config.toml
num_hidden_layers = 14
hidden_size = 576
head_dim = 64
qk_norm = true
init = "normal"
init_std_o = 0.0
init_std_up = 0.019
beta1 = 0.9
lr_head = 0.00486
max_grad_norm = 1.0
warmup_steps = 0
decay_fraction = 0.576
doc_mask = false
train_tokens = 716900000
dataset = "wikipedia_en"
MLP neurons of a small language model. Each row is named by its layer, matrix (up: input weights) and neuron, and shows model dimensions 432-527. Each number is 50 + 15 x the weight over its row's rms, rounded and kept within 0 to 99.
Before each neuron's rows, "fires after" lists the tokens most often just before its 100 highest values on Wikipedia text that the model never trained on. A number after a token or word is its count.

fires after: "=" 39, " =" 19, ")" 4
L11.up1969:29 61 55 45 35 48 53 48 52 45 40 34 24 35 52 46 47 50 33 32 46 44 45 62 44 51 50 30 36 62 24 34 53 62 14 48 57 42 41 40 61 41 66 65 80 24 59 56 42 78 41 69 58 68 49 54 45 77 41 59 61 13 43 58 36 39 46 43 54 49 44 63 52 37 46 61 32 50 62 53 34 66 43 20 57 32 66 41 43 67 81 49 23 69 31 47

fires after: " |" 47, ":" 18, " (" 12, "$" 4, " $" 4
L11.up705:35 51 32 44 42 93 25 33 11 46 38 93 37 47 52 45 22 67 41 47 59 59 64 59 62 44 71 68 48 34 30 62 41 52 51 22 24 35 27 20 36 29 69 61 26 21 72 39 31 70 47 51 65 36 64 40 45 68 31 47 56 53 44 61 62 54 47 63 41 75 45 28 46 29 45 38 42 37 66 56 56 58 63 34 42 51 43 44 30 33 70 61 68 63 32 55

fires after: "  " 32, "|" 8, " (" 7, "cio" 5
L11.up502:23 57 66 34 45 46 59 47 37 44 43 27 38 29 21 37 41 24 48 60 63 31 41 51 68 35 59 47 57 47 51 50 63 29 55 48 32 13 64 59 37 50 71 67 36 39 41 53 26 61 54 68 28 09 50 49 11 53 38 32 63 56 37 68 51 21 55 35 52 58 37 71 73 39 28 48 54 32 79 57 65 63 43 73 48 64 40 42 65 56 39 57 56 51 17 68

fires after: " |" 22, "|" 21, " Set" 7, " High" 7, "-" 6, "\n" 4
L7.up459:39 27 34 23 81 55 54 45 08 44 56 43 70 46 73 69 57 67 39 69 75 56 72 64 48 55 49 66 37 58 50 35 54 56 53 68 44 34 47 48 46 55 60 24 46 76 43 44 48 68 54 32 70 14 57 49 75 65 31 24 73 55 54 53 60 58 71 70 64 30 31 48 52 29 52 57 55 61 53 51 62 43 71 57 29 69 39 99 61 68 61 43 55 54 59 65

fires after: "|" 46, " on" 6, " the" 4, " |" 4
L11.up2172:46 57 53 41 47 50 66 62 55 64 60 53 72 45 58 59 52 28 51 40 46 55 62 70 59 59 28 59 54 42 34 41 34 66 49 73 59 48 69 48 37 58 28 64 25 31 44 36 56 62 44 46 53 47 55 48 52 56 44 64 64 57 61 83 49 57 35 44 25 27 54 69 39 54 69 51 26 39 57 79 50 82 58 33 85 46 64 31 83 41 42 58 46 64 62 52

fires after: "=" 35, "-" 18, "|" 7
L7.up2081:38 54 18 82 45 74 39 48 46 60 54 25 45 47 45 37 32 41 48 48 63 60 67 52 41 49 48 42 48 38 34 28 61 31 44 27 68 46 64 50 33 70 55 56 58 54 36 44 57 36 51 68 25 56 69 50 47 40 45 16 69 75 65 61 51 53 65 27 32 65 31 40 43 46 28 62 40 52 64 20 48 39 64 30 34 58 51 62 36 26 72 43 39 63 57 78

fires after: "  " 39, " Q" 7, "=" 6, "6" 5, "1" 5
L7.up1603:50 61 57 41 55 45 47 33 43 55 52 39 34 42 41 48 45 57 36 41 52 52 59 52 53 25 61 38 57 60 57 30 53 53 49 44 54 74 43 33 40 64 70 47 88 68 50 52 48 35 90 64 43 53 62 33 93 50 48 35 43 51 38 71 34 67 40 44 88 76 43 32 34 52 62 51 44 49 57 39 33 38 49 43 65 61 41 43 46 44 28 64 45 34 34 44

fires after: "A" 18, "W" 12, " BR" 11, "L" 11, " MC" 9
L11.up1370:50 61 57 68 66 61 63 42 09 23 42 57 72 85 69 45 58 37 49 79 47 61 74 53 63 48 87 51 54 41 68 54 41 76 34 74 25 32 52 34 63 51 61 49 63 51 47 50 35 14 47 52 36 37 59 34 42 16 28 54 54 40 56 50 84 30 62 41 69 99 42 39 56 75 47 44 49 52 79 63 47 39 26 57 54 71 46 49 61 23 43 43 41 43 41 49

fires after: "=" 35, " =" 20, "Biography" 5, "s" 4
L11.up2245:43 74 66 55 33 44 57 86 39 39 50 49 47 45 82 42 53 51 44 51 30 47 60 29 56 62 62 38 54 51 49 55 56 59 56 38 51 36 35 58 45 66 54 50 57 60 38 33 58 44 56 84 47 56 35 36 46 40 65 57 70 16 58 68 45 57 57 56 71 01 37 50 46 40 44 42 58 56 41 33 55 36 60 56 38 55 37 34 43 62 36 51 09 72 71 40

fires after: "\n\n" 100
L7.up1515:53 82 62 61 48 38 63 58 65 50 40 70 39 71 38 23 48 56 67 17 40 60 69 53 56 22 36 65 40 58 69 35 56 70 39 55 40 62 48 50 60 31 53 45 60 54 61 48 50 28 30 63 48 40 25 61 65 55 54 31 56 18 40 43 39 72 71 63 24 68 51 64 43 57 65 56 66 50 41 40 58 18 45 48 71 28 42 62 45 47 37 51 65 46 41 37

fires after: "\n\n" 45, "\n" 18, ")" 7
L7.up1755:29 44 59 63 43 18 64 46 57 27 49 22 70 48 79 74 10 35 53 59 37 58 57 39 67 35 43 43 46 62 33 54 30 37 50 27 30 50 52 72 53 47 58 49 72 08 65 46 54 54 44 17 40 58 63 58 53 73 66 67 40 44 59 52 37 48 22 60 18 35 48 22 54 68 68 65 55 51 38 55 64 20 71 35 69 59 48 47 40 64 63 66 49 77 29 64

fires after: " United" 35, "S" 17, "|" 6, " the" 5, " |" 5, "\n\n" 4
L7.up2138:14 73 50 33 30 47 23 51 56 46 30 66 34 50 51 61 62 87 50 50 71 49 59 26 40 23 37 08 40 54 71 43 53 29 35 67 69 49 88 72 29 31 59 35 18 54 57 85 61 61 53 40 58 45 56 38 57 38 14 54 59 47 42 62 51 53 49 54 68 49 21 54 39 41 72 60 89 40 60 56 73 59 52 71 21 67 63 36 71 66 39 56 41 71 61 65

fires after: " |" 21, " Kirk" 13, "|" 11, "." 6, " December" 6
L7.up920:64 23 41 50 61 58 70 39 71 24 40 66 59 48 53 21 33 56 68 69 24 43 77 54 74 63 64 50 64 40 48 63 42 59 41 64 49 65 39 65 71 38 46 85 60 32 47 62 59 71 74 39 56 27 44 54 37 39 67 64 59 36 56 59 64 44 44 77 75 43 67 43 38 49 57 39 32 46 58 61 56 34 38 51 70 54 81 48 50 63 49 60 43 69 58 50

fires after: "\n" 28, ":" 11, " Park" 6, "1" 5, " |" 4
L11.up440:50 61 76 53 62 58 57 68 72 61 61 43 39 44 63 61 46 17 57 63 54 42 70 48 57 36 53 34 52 44 62 60 52 50 63 47 58 54 44 37 34 58 39 29 63 26 57 46 59 49 48 66 10 40 27 31 33 42 46 33 60 58 43 70 69 31 37 87 36 25 46 54 57 34 43 31 53 61 78 43 49 57 63 50 40 51 35 60 70 75 80 66 63 31 37 58

fires after: "=" 68, "a" 4
L7.up1235:26 46 54 49 35 69 38 66 62 59 05 50 60 21 40 61 70 47 75 60 53 47 33 62 36 43 36 48 60 57 58 29 44 61 22 55 59 50 35 56 44 44 55 37 59 57 65 60 46 67 52 74 06 31 86 43 20 51 83 44 29 30 31 68 59 45 51 62 62 30 65 48 75 66 54 50 61 47 22 55 43 52 65 43 34 47 22 36 58 43 82 66 16 55 49 36

fires after: "\n\n" 97
L7.up1767:52 54 46 39 51 33 84 32 34 70 48 44 50 63 43 38 41 50 55 46 22 47 65 52 42 66 47 46 35 29 59 30 44 69 62 52 42 53 60 62 55 43 62 41 42 40 64 32 55 60 69 66 61 49 30 53 68 58 41 54 56 31 55 25 49 57 99 72 45 58 60 43 26 73 54 79 67 52 71 51 56 53 33 45 53 27 52 50 55 31 39 61 80 54 36 47

fires after: " (" 21, "=" 10, "17" 8, "19" 6, " Party" 5, "18" 5
L7.up1103:63 49 65 49 56 48 86 36 43 45 45 47 31 43 28 64 81 80 58 45 40 84 40 47 49 44 36 09 45 43 44 51 43 34 35 43 62 58 27 62 45 45 28 84 60 32 39 59 39 58 77 37 23 46 42 54 43 68 44 37 54 66 66 85 43 60 14 58 77 51 45 47 37 34 41 48 22 49 42 22 17 56 71 72 47 49 67 44 62 59 46 46 46 44 45 42

fires after: "|" 92
L7.up1290:64 25 46 49 78 75 66 71 16 43 45 51 40 63 34 14 21 73 61 61 63 33 69 48 55 52 33 38 55 28 63 77 27 55 40 31 71 57 58 39 66 47 73 36 51 21 58 52 77 67 46 47 49 52 28 18 22 28 32 24 42 68 59 44 29 54 43 37 42 64 47 64 47 61 45 72 40 36 60 45 50 58 65 75 46 27 51 39 54 31 47 53 33 31 43 42

fires after: "\n\n" 91, "\n" 9
L7.up2162:73 60 18 57 44 48 54 37 27 46 41 35 38 62 55 45 51 37 55 38 35 42 62 61 44 41 62 45 57 63 55 66 45 65 55 36 25 50 49 54 52 30 54 49 56 47 51 51 80 37 58 66 45 65 42 34 64 39 49 66 40 49 62 30 36 62 45 48 57 55 34 47 63 49 46 59 69 35 62 62 51 40 39 38 71 63 46 30 61 42 36 61 66 27 43 61

fires after: " the" 20, "=" 19, "′" 7, "\n" 7, "–" 6
L7.up2042:32 59 41 64 37 55 50 28 52 67 67 36 57 39 69 49 55 54 60 54 53 46 49 60 28 39 59 32 44 51 72 47 21 53 62 64 59 41 40 49 47 53 87 51 32 47 37 61 24 66 54 59 41 57 58 64 45 46 39 46 64 14 51 54 56 42 47 47 40 65 51 35 44 49 71 45 62 70 74 68 36 31 71 68 59 48 40 45 40 45 47 28 59 40 52 83

fires after: ":" 32, " 3" 11, " 4" 10, " 2" 7
L7.up1026:32 45 52 62 59 57 59 63 41 51 56 60 27 91 60 56 32 26 34 57 58 63 45 34 28 51 36 67 51 35 35 67 51 45 51 16 50 44 41 50 48 72 66 29 31 43 29 39 40 54 43 55 57 57 76 40 21 53 35 27 51 52 52 40 38 47 40 33 58 37 51 56 68 47 65 54 19 64 53 54 81 53 61 54 44 43 50 51 56 43 47 60 26 42 46 61

fires after: "0" 25, "6" 10, "2" 9, "3" 5, "7" 4, "1" 4
L7.up1072:49 55 76 77 20 72 36 50 50 38 52 37 32 56 46 59 51 46 28 69 39 41 22 66 53 57 43 43 53 65 33 49 11 30 36 60 46 54 48 32 47 55 68 41 86 59 40 51 38 31 40 53 62 37 50 49 51 58 26 18 64 44 49 45 45 52 45 61 27 50 22 46 68 45 48 66 47 51 20 60 43 30 49 64 37 67 65 42 37 74 53 65 43 56 26 73

fires after: "1" 11, "\n" 9, " Hard" 9, "0" 8, "3" 8, "2" 6
L7.up999:48 18 33 54 58 74 31 78 59 30 39 48 56 35 16 70 66 25 63 39 54 45 69 56 47 30 51 41 49 66 50 49 52 58 50 51 35 39 42 51 54 34 48 54 43 34 76 75 54 00 45 49 67 23 37 32 63 61 66 21 52 40 51 54 67 64 32 44 69 41 60 85 76 46 71 24 50 23 43 39 47 31 76 30 17 82 53 51 51 48 53 43 77 14 48 62

fires after: "|" 95, "-" 5
L7.up1427:38 49 13 61 14 34 53 51 28 45 59 14 49 58 37 57 77 49 38 62 52 49 47 41 34 83 69 46 60 33 27 42 53 65 50 25 56 53 50 47 51 32 53 63 39 34 66 58 55 31 45 60 55 68 34 71 17 45 60 62 79 60 55 39 69 60 56 60 66 64 33 38 39 51 34 47 52 75 43 61 54 79 49 51 39 40 64 39 73 43 61 56 44 64 28 67

fires after: " |" 45, ":" 9, "W" 8, " /" 4, "E" 4, " +" 4
L7.up1134:46 32 76 17 58 39 45 31 55 29 67 67 26 64 65 51 48 71 65 42 56 21 46 19 39 40 51 55 76 33 32 42 48 59 42 41 54 67 57 27 51 48 68 53 38 46 55 71 65 21 38 76 41 73 29 27 64 58 69 41 65 43 30 21 70 65 51 56 55 39 53 55 38 43 51 39 72 62 64 57 64 56 59 68 41 53 73 51 40 62 51 37 71 38 62 58

fires after: " the" 32, "|" 18, ":" 7, " |" 7, ";" 6
L7.up1155:64 34 26 40 40 42 27 20 50 42 44 72 50 60 50 53 60 29 41 29 73 70 51 36 36 49 55 57 48 52 54 72 33 65 84 30 50 39 28 61 34 37 82 67 81 57 33 38 52 63 56 71 44 75 49 50 58 45 00 58 49 52 56 54 67 52 54 35 56 32 29 65 38 30 55 63 51 44 37 48 46 50 55 38 63 42 43 61 53 79 50 60 48 68 42 66

fires after: "\n\n" 96, "\n" 4
L7.up1856:76 69 51 44 40 40 68 17 47 69 58 49 46 71 43 43 43 35 55 59 30 21 40 26 36 40 63 53 22 35 60 31 42 58 76 64 54 44 54 41 64 77 47 40 63 47 70 26 67 52 92 68 50 42 33 37 70 43 76 13 25 35 51 29 63 60 76 43 49 47 24 43 37 37 76 61 46 64 36 69 59 39 02 51 44 30 44 52 60 20 46 72 41 52 42 68

fires after: " Al" 29, " al" 16, "\n" 13, "Al" 4
L7.up1436:61 47 44 55 24 37 33 67 46 49 15 44 44 50 50 59 62 57 54 47 70 44 51 51 37 13 47 47 55 57 59 49 60 55 36 50 52 68 47 60 59 32 65 41 47 37 44 65 36 49 61 43 28 59 49 21 57 96 41 47 36 35 47 01 49 53 68 52 47 55 26 25 47 61 43 57 51 57 46 50 59 17 53 80 21 56 59 50 40 64 59 63 50 57 43 63